From a checkpoint of a small transformer trained on Wikipedia.
Training: 446M tokens, 3228 steps.
MLP neurons of a small language model. Each row is named by its layer, matrix (up: input weights) and neuron, and shows model dimensions 16-79. Each number is 200 + 40 x the weight over its row's rms, rounded and kept within 0 to 999.
After each neuron's rows, "fires on" lists the tokens most often at its 100 highest values on Wikipedia text that the model never trained on.

L13.up417,161,140,199,234,228,195,190,182,150,184,187,227,175,223,166,130,224,154,208,174,163,146,239,259,240,286,207,185,158,180,185,252,139,176,195,220,149,263,190,211,252,116,141,308,277,192,161,197,198,202,232,195,186,183,199,194,195,157,227,153,159,165,199,290
fires on: " of", ",", " by", " When", " when", " from"

L8.up151,155,165,244,164,277,143,234,227,216,205,215,241,263,187,179,180,74,306,164,286,192,172,209,217,172,140,200,243,176,183,238,156,255,180,220,146,189,222,213,244,209,179,143,184,243,222,140,275,243,119,179,187,208,230,209,282,219,146,232,227,201,285,187,201
fires on: " which", " to", " that", " when", " before", " they"

L3.up218,285,148,175,212,172,213,233,207,261,226,228,175,326,211,172,172,254,219,173,196,192,207,145,198,169,240,113,159,226,211,248,213,195,155,251,157,214,242,208,258,253,243,277,244,200,225,110,188,216,160,164,148,160,163,265,236,212,169,223,232,228,159,173,137
fires on: " from", " =", " UTC", " 4", " to", " 17"

L15.up345,195,153,212,151,125,217,175,139,292,222,164,214,179,217,210,179,242,205,209,162,194,163,226,159,226,179,142,164,197,135,233,239,173,214,243,268,178,269,120,196,187,197,156,253,224,152,238,144,165,205,256,238,226,140,198,225,167,205,244,199,172,163,206,253
fires on: " as", " per", "'", "As", ":"

L5.up33,200,160,273,164,182,207,179,158,211,242,193,120,237,179,182,155,175,200,254,298,151,171,227,157,226,282,192,180,256,265,279,145,120,261,210,158,257,179,202,262,196,191,250,178,166,206,212,247,209,213,174,150,189,189,117,215,199,166,211,108,223,206,157,192
fires on: "'", " +", " as", " out", "ed", " make"

L10.up121,257,178,234,197,144,177,195,180,223,210,197,214,249,175,191,171,229,199,159,182,177,184,189,149,207,203,129,181,255,167,176,184,209,212,258,157,119,160,180,164,239,242,170,154,247,220,205,231,193,200,183,140,205,215,217,169,215,198,255,189,225,176,136,247
fires on: "-", ",", "y"

L15.up1,173,258,182,262,126,140,152,126,206,125,257,193,263,201,139,235,231,174,255,220,158,143,178,268,223,211,155,170,177,210,243,250,157,198,199,131,163,196,155,220,229,168,196,184,218,290,232,213,230,155,191,253,173,238,192,223,204,176,217,245,273,158,180,246
fires on: ",", " of", ".", " to"

L13.up352,125,213,179,147,215,222,197,206,299,219,274,201,118,145,175,155,210,231,193,239,191,179,177,228,158,182,144,200,194,255,260,164,155,171,222,217,214,193,231,197,172,137,306,197,252,258,180,210,227,148,225,206,150,221,205,232,204,196,192,219,160,195,222,175
fires on: ",", " (", " –", "–", " |"

L10.up541,192,275,165,189,196,200,227,177,213,256,142,239,156,274,204,118,193,177,229,225,129,170,154,107,170,233,159,211,151,241,274,219,150,169,199,263,156,234,227,186,243,218,205,146,244,201,296,148,262,232,198,228,213,213,198,205,205,192,183,239,167,129,208,186
fires on: " and"

L10.up182,225,138,174,177,131,166,142,253,270,266,216,227,154,229,218,215,188,251,209,168,161,229,196,135,209,201,104,206,196,199,344,203,184,213,197,196,166,193,186,172,188,218,148,147,194,218,227,135,181,280,231,160,198,209,226,165,174,153,250,217,213,181,220,209
fires on: " as", " a", " its", "-", ":"

L15.up378,178,255,233,278,223,188,127,167,215,175,188,209,222,218,198,149,188,230,248,212,192,183,181,137,110,205,202,218,216,222,169,232,257,241,175,262,141,219,211,188,185,183,160,242,168,228,233,168,206,182,205,194,259,188,149,178,180,186,122,205,235,204,207,220
fires on: "/", " |", "-", "'", " their"

L13.up600,158,183,183,134,169,229,199,177,185,220,246,209,150,208,194,194,217,199,268,146,192,149,250,217,203,187,137,208,165,163,220,238,161,195,265,207,159,220,256,185,183,149,254,139,333,219,186,195,224,243,192,188,199,129,183,219,175,170,226,157,123,235,229,190
fires on: "-", " |", ":"

L14.up330,196,241,206,263,197,239,126,147,92,227,188,234,194,172,189,208,204,169,216,194,176,195,218,181,175,237,184,124,220,194,151,217,219,210,201,167,191,270,252,238,160,188,178,298,247,223,181,151,247,216,188,163,181,156,225,171,166,179,123,195,227,141,250,217
fires on: ",", "-", " by", " |", "g"

L6.up417,212,197,217,177,166,172,243,260,241,177,152,223,219,158,266,184,229,171,155,163,130,97,154,148,231,156,173,240,239,260,148,290,140,177,254,190,108,251,147,198,188,225,146,182,243,162,134,276,170,131,206,210,185,258,179,256,215,247,199,196,234,159,223,175
fires on: " of", " to", "-", ",", " ter", " while"

L11.up45,186,201,261,150,183,266,94,231,161,219,179,180,189,134,149,145,191,274,203,255,202,201,201,212,155,234,150,171,222,206,128,250,197,185,211,173,194,215,257,207,166,276,143,284,242,193,163,146,147,186,210,164,282,175,186,212,163,169,207,264,181,134,248,168
fires on: " |", "-", "s", "e"

L15.up247,150,320,168,158,188,240,215,159,275,213,212,216,206,248,123,270,243,225,222,241,233,167,202,230,165,168,210,177,214,261,185,177,197,254,188,158,141,292,217,232,182,190,177,275,178,253,143,210,184,197,242,113,158,202,173,145,225,215,187,197,179,187,220,256
fires on: ".", " R", " S", ",", " N", " 1"

L7.up471,221,240,223,202,141,227,149,180,177,212,322,263,251,157,229,243,225,159,227,241,142,227,219,248,245,196,178,210,197,226,174,185,144,168,226,140,228,209,175,187,255,209,220,215,207,130,126,243,119,179,210,162,235,276,212,216,221,171,215,243,202,202,192,150
fires on: " of", "go", "gu", " to", "oc"

L11.up558,151,217,204,198,172,225,224,173,163,185,258,176,132,194,185,263,214,213,216,205,98,183,179,158,199,244,140,261,184,173,210,182,207,154,191,197,254,164,155,205,165,123,163,205,265,263,204,241,224,268,217,214,103,182,171,231,143,262,191,130,145,211,228,292
fires on: ".", "-"

L6.up473,184,176,205,206,173,167,253,210,193,205,199,203,227,261,200,268,197,189,187,237,154,164,223,210,238,120,98,242,217,147,250,150,150,200,158,172,157,195,274,246,192,218,150,223,253,136,200,236,234,158,106,222,215,218,152,196,247,130,166,221,206,184,172,190
fires on: " his", " to", " that", " its", " Russian", " Spanish"

L13.up524,192,179,219,111,199,187,199,162,317,271,206,209,172,202,130,97,210,188,201,177,200,168,191,254,203,203,217,195,214,160,208,221,144,192,217,210,233,241,223,211,216,219,155,132,117,184,204,151,215,143,246,215,145,186,156,171,191,166,188,193,254,169,196,223
fires on: ",", " (", " \"", "."

L8.up4,249,194,174,183,234,267,187,245,162,190,171,236,126,176,184,169,73,181,182,170,255,171,233,207,149,213,158,192,203,213,161,288,167,166,132,142,188,239,291,272,263,195,206,274,227,197,170,157,226,266,180,209,173,178,212,193,240,158,215,235,237,235,149,215
fires on: "ly", "t", "ally", "y", "fully"

L6.up577,179,230,199,166,249,179,184,141,210,218,175,188,229,268,137,164,248,197,162,234,142,271,256,218,151,129,112,210,262,136,233,149,137,276,204,179,189,206,260,162,149,241,185,199,229,211,204,183,152,227,104,170,214,234,170,224,147,220,237,287,131,208,150,252
fires on: " her", " his", " of", " its", ":", " received"

L8.up541,202,243,159,149,245,262,158,205,242,242,263,178,137,209,115,203,212,209,241,132,171,231,172,150,207,220,181,207,256,200,216,276,199,238,123,217,247,183,226,129,200,209,182,225,184,223,177,181,212,156,223,235,164,200,181,145,253,227,245,177,196,228,163,224
fires on: "s", "ing", ",", "d", "ed"

L8.up411,199,167,209,207,192,177,182,180,196,136,239,245,287,165,187,253,219,210,218,207,170,198,173,249,201,172,224,207,161,179,181,201,123,181,234,162,151,211,205,228,171,167,237,222,232,194,218,221,175,213,219,197,260,184,137,270,158,211,206,250,214,152,212,166
fires on: " of", "F", " that", " for", "t", " to"

L15.up464,145,222,163,163,187,186,173,178,173,224,177,197,202,222,163,211,117,171,224,270,193,195,159,192,233,172,228,162,255,218,158,131,142,242,219,196,181,257,189,194,241,218,231,189,208,264,197,203,187,207,219,174,212,251,175,185,190,203,168,203,187,190,246,205
fires on: "|", ".", "\n"

L12.up606,157,209,197,187,174,233,150,257,158,198,283,198,186,157,242,250,140,256,142,169,212,205,272,235,187,155,250,248,159,240,198,200,240,158,241,183,198,242,196,188,204,187,213,245,219,147,203,178,246,235,156,252,180,206,150,180,202,164,174,223,188,247,144,198
fires on: " would", " not", " can", " to", " may", "'"

L14.up421,278,192,222,205,310,229,135,194,240,197,184,173,163,129,177,218,231,145,245,262,186,238,213,208,171,189,200,186,207,213,225,211,198,288,221,137,212,168,148,206,159,221,198,177,208,251,158,123,135,216,149,180,117,213,237,206,221,229,218,183,199,162,213,268
fires on: "|", " did", " [", " as"

L6.up518,241,174,170,213,232,274,167,167,154,203,207,203,164,280,222,235,231,220,209,167,172,206,217,167,246,274,192,236,160,245,185,247,235,203,204,253,144,219,227,170,169,192,185,216,265,152,187,287,180,277,197,217,241,189,209,193,215,197,224,195,144,227,271,209
fires on: "-", "26", "1"

L7.up555,264,153,198,234,172,222,140,211,193,197,157,135,168,212,234,176,259,206,269,175,207,147,214,171,237,202,201,275,224,138,253,146,195,148,165,175,214,118,220,140,202,210,273,295,227,214,174,184,192,255,233,255,109,181,199,171,190,155,254,168,177,201,186,286
fires on: "d", "s", "ly", "ing", "ed"

L15.up408,188,209,262,219,185,252,181,159,198,208,241,269,156,204,158,164,195,174,270,213,174,276,225,226,173,200,227,217,201,184,178,260,160,199,179,175,149,227,251,181,138,125,158,230,264,187,202,175,169,127,228,128,164,167,187,212,211,179,200,174,154,112,143,187
fires on: "-", " of", " the", "s", " by", " –"

L7.up177,209,272,222,228,234,258,196,265,173,253,237,233,191,107,160,157,126,188,266,193,223,226,221,302,163,206,157,197,204,211,218,280,183,153,142,158,140,243,203,209,218,209,222,193,207,175,183,141,158,227,256,106,228,240,161,206,204,156,250,164,196,190,165,215
fires on: " a", " an", " and", ",", "t", "ly"

L3.up182,138,220,138,159,185,204,151,133,192,170,228,127,214,207,206,254,181,221,254,203,144,178,223,184,218,174,139,201,207,199,185,235,220,160,269,176,168,209,187,144,211,236,170,144,241,211,169,247,223,154,171,184,248,167,169,210,160,242,216,215,217,218,136,169
fires on: "man", " people", ":", "ma", " engineer", "na"

L7.up483,154,134,188,168,267,229,204,196,267,244,183,207,134,250,132,169,137,227,241,190,174,179,164,137,192,240,219,302,202,179,220,208,191,153,210,246,245,227,196,184,206,227,188,243,168,226,198,204,199,163,254,202,166,155,168,229,206,220,188,200,277,215,215,189
fires on: ",", " arr"

L6.up310,223,246,214,229,170,140,219,280,246,198,129,184,219,209,195,141,167,192,184,225,158,167,211,119,160,200,124,163,132,152,283,203,149,206,191,188,191,214,239,150,160,159,146,169,231,149,253,174,271,145,135,214,199,176,267,186,171,153,185,216,169,196,131,256
fires on: " of", " and", "er", "or", ".", ":"

L3.up243,287,189,259,191,226,299,179,204,194,132,154,181,227,163,244,262,241,189,227,208,181,248,191,165,243,213,211,252,182,143,218,143,166,186,138,187,254,180,93,183,200,175,155,188,242,230,179,202,214,220,206,233,160,181,186,157,268,200,217,200,227,135,194,217
fires on: "ing", " as", "izing"

L15.up553,192,167,173,214,251,187,221,218,168,173,237,170,158,187,122,204,113,148,223,184,226,189,229,155,251,160,270,200,245,177,148,193,206,218,207,102,204,232,197,222,209,227,251,156,168,300,165,230,141,132,248,217,246,217,172,249,224,188,284,130,258,190,204,180
fires on: " Su", " su", ".", " Van", " She", " Be"

L13.up419,150,194,228,220,205,141,154,239,246,193,175,258,147,153,246,186,166,271,149,220,112,178,244,169,193,226,179,248,139,151,254,264,190,238,263,193,184,269,156,150,169,169,176,238,274,230,169,206,257,144,217,219,155,227,197,182,193,214,288,230,229,187,239,218
fires on: "-", " |", "ea", " of", "ver", " year"

L12.up354,183,248,247,187,218,204,166,220,112,183,237,222,167,105,164,197,164,225,206,172,213,243,281,217,194,153,283,263,215,222,226,216,259,216,239,208,160,181,263,215,193,246,168,217,158,174,172,211,177,223,101,186,194,179,165,164,225,206,130,100,267,212,94,166
fires on: " |", " to", " can", ";", "ly", "ll"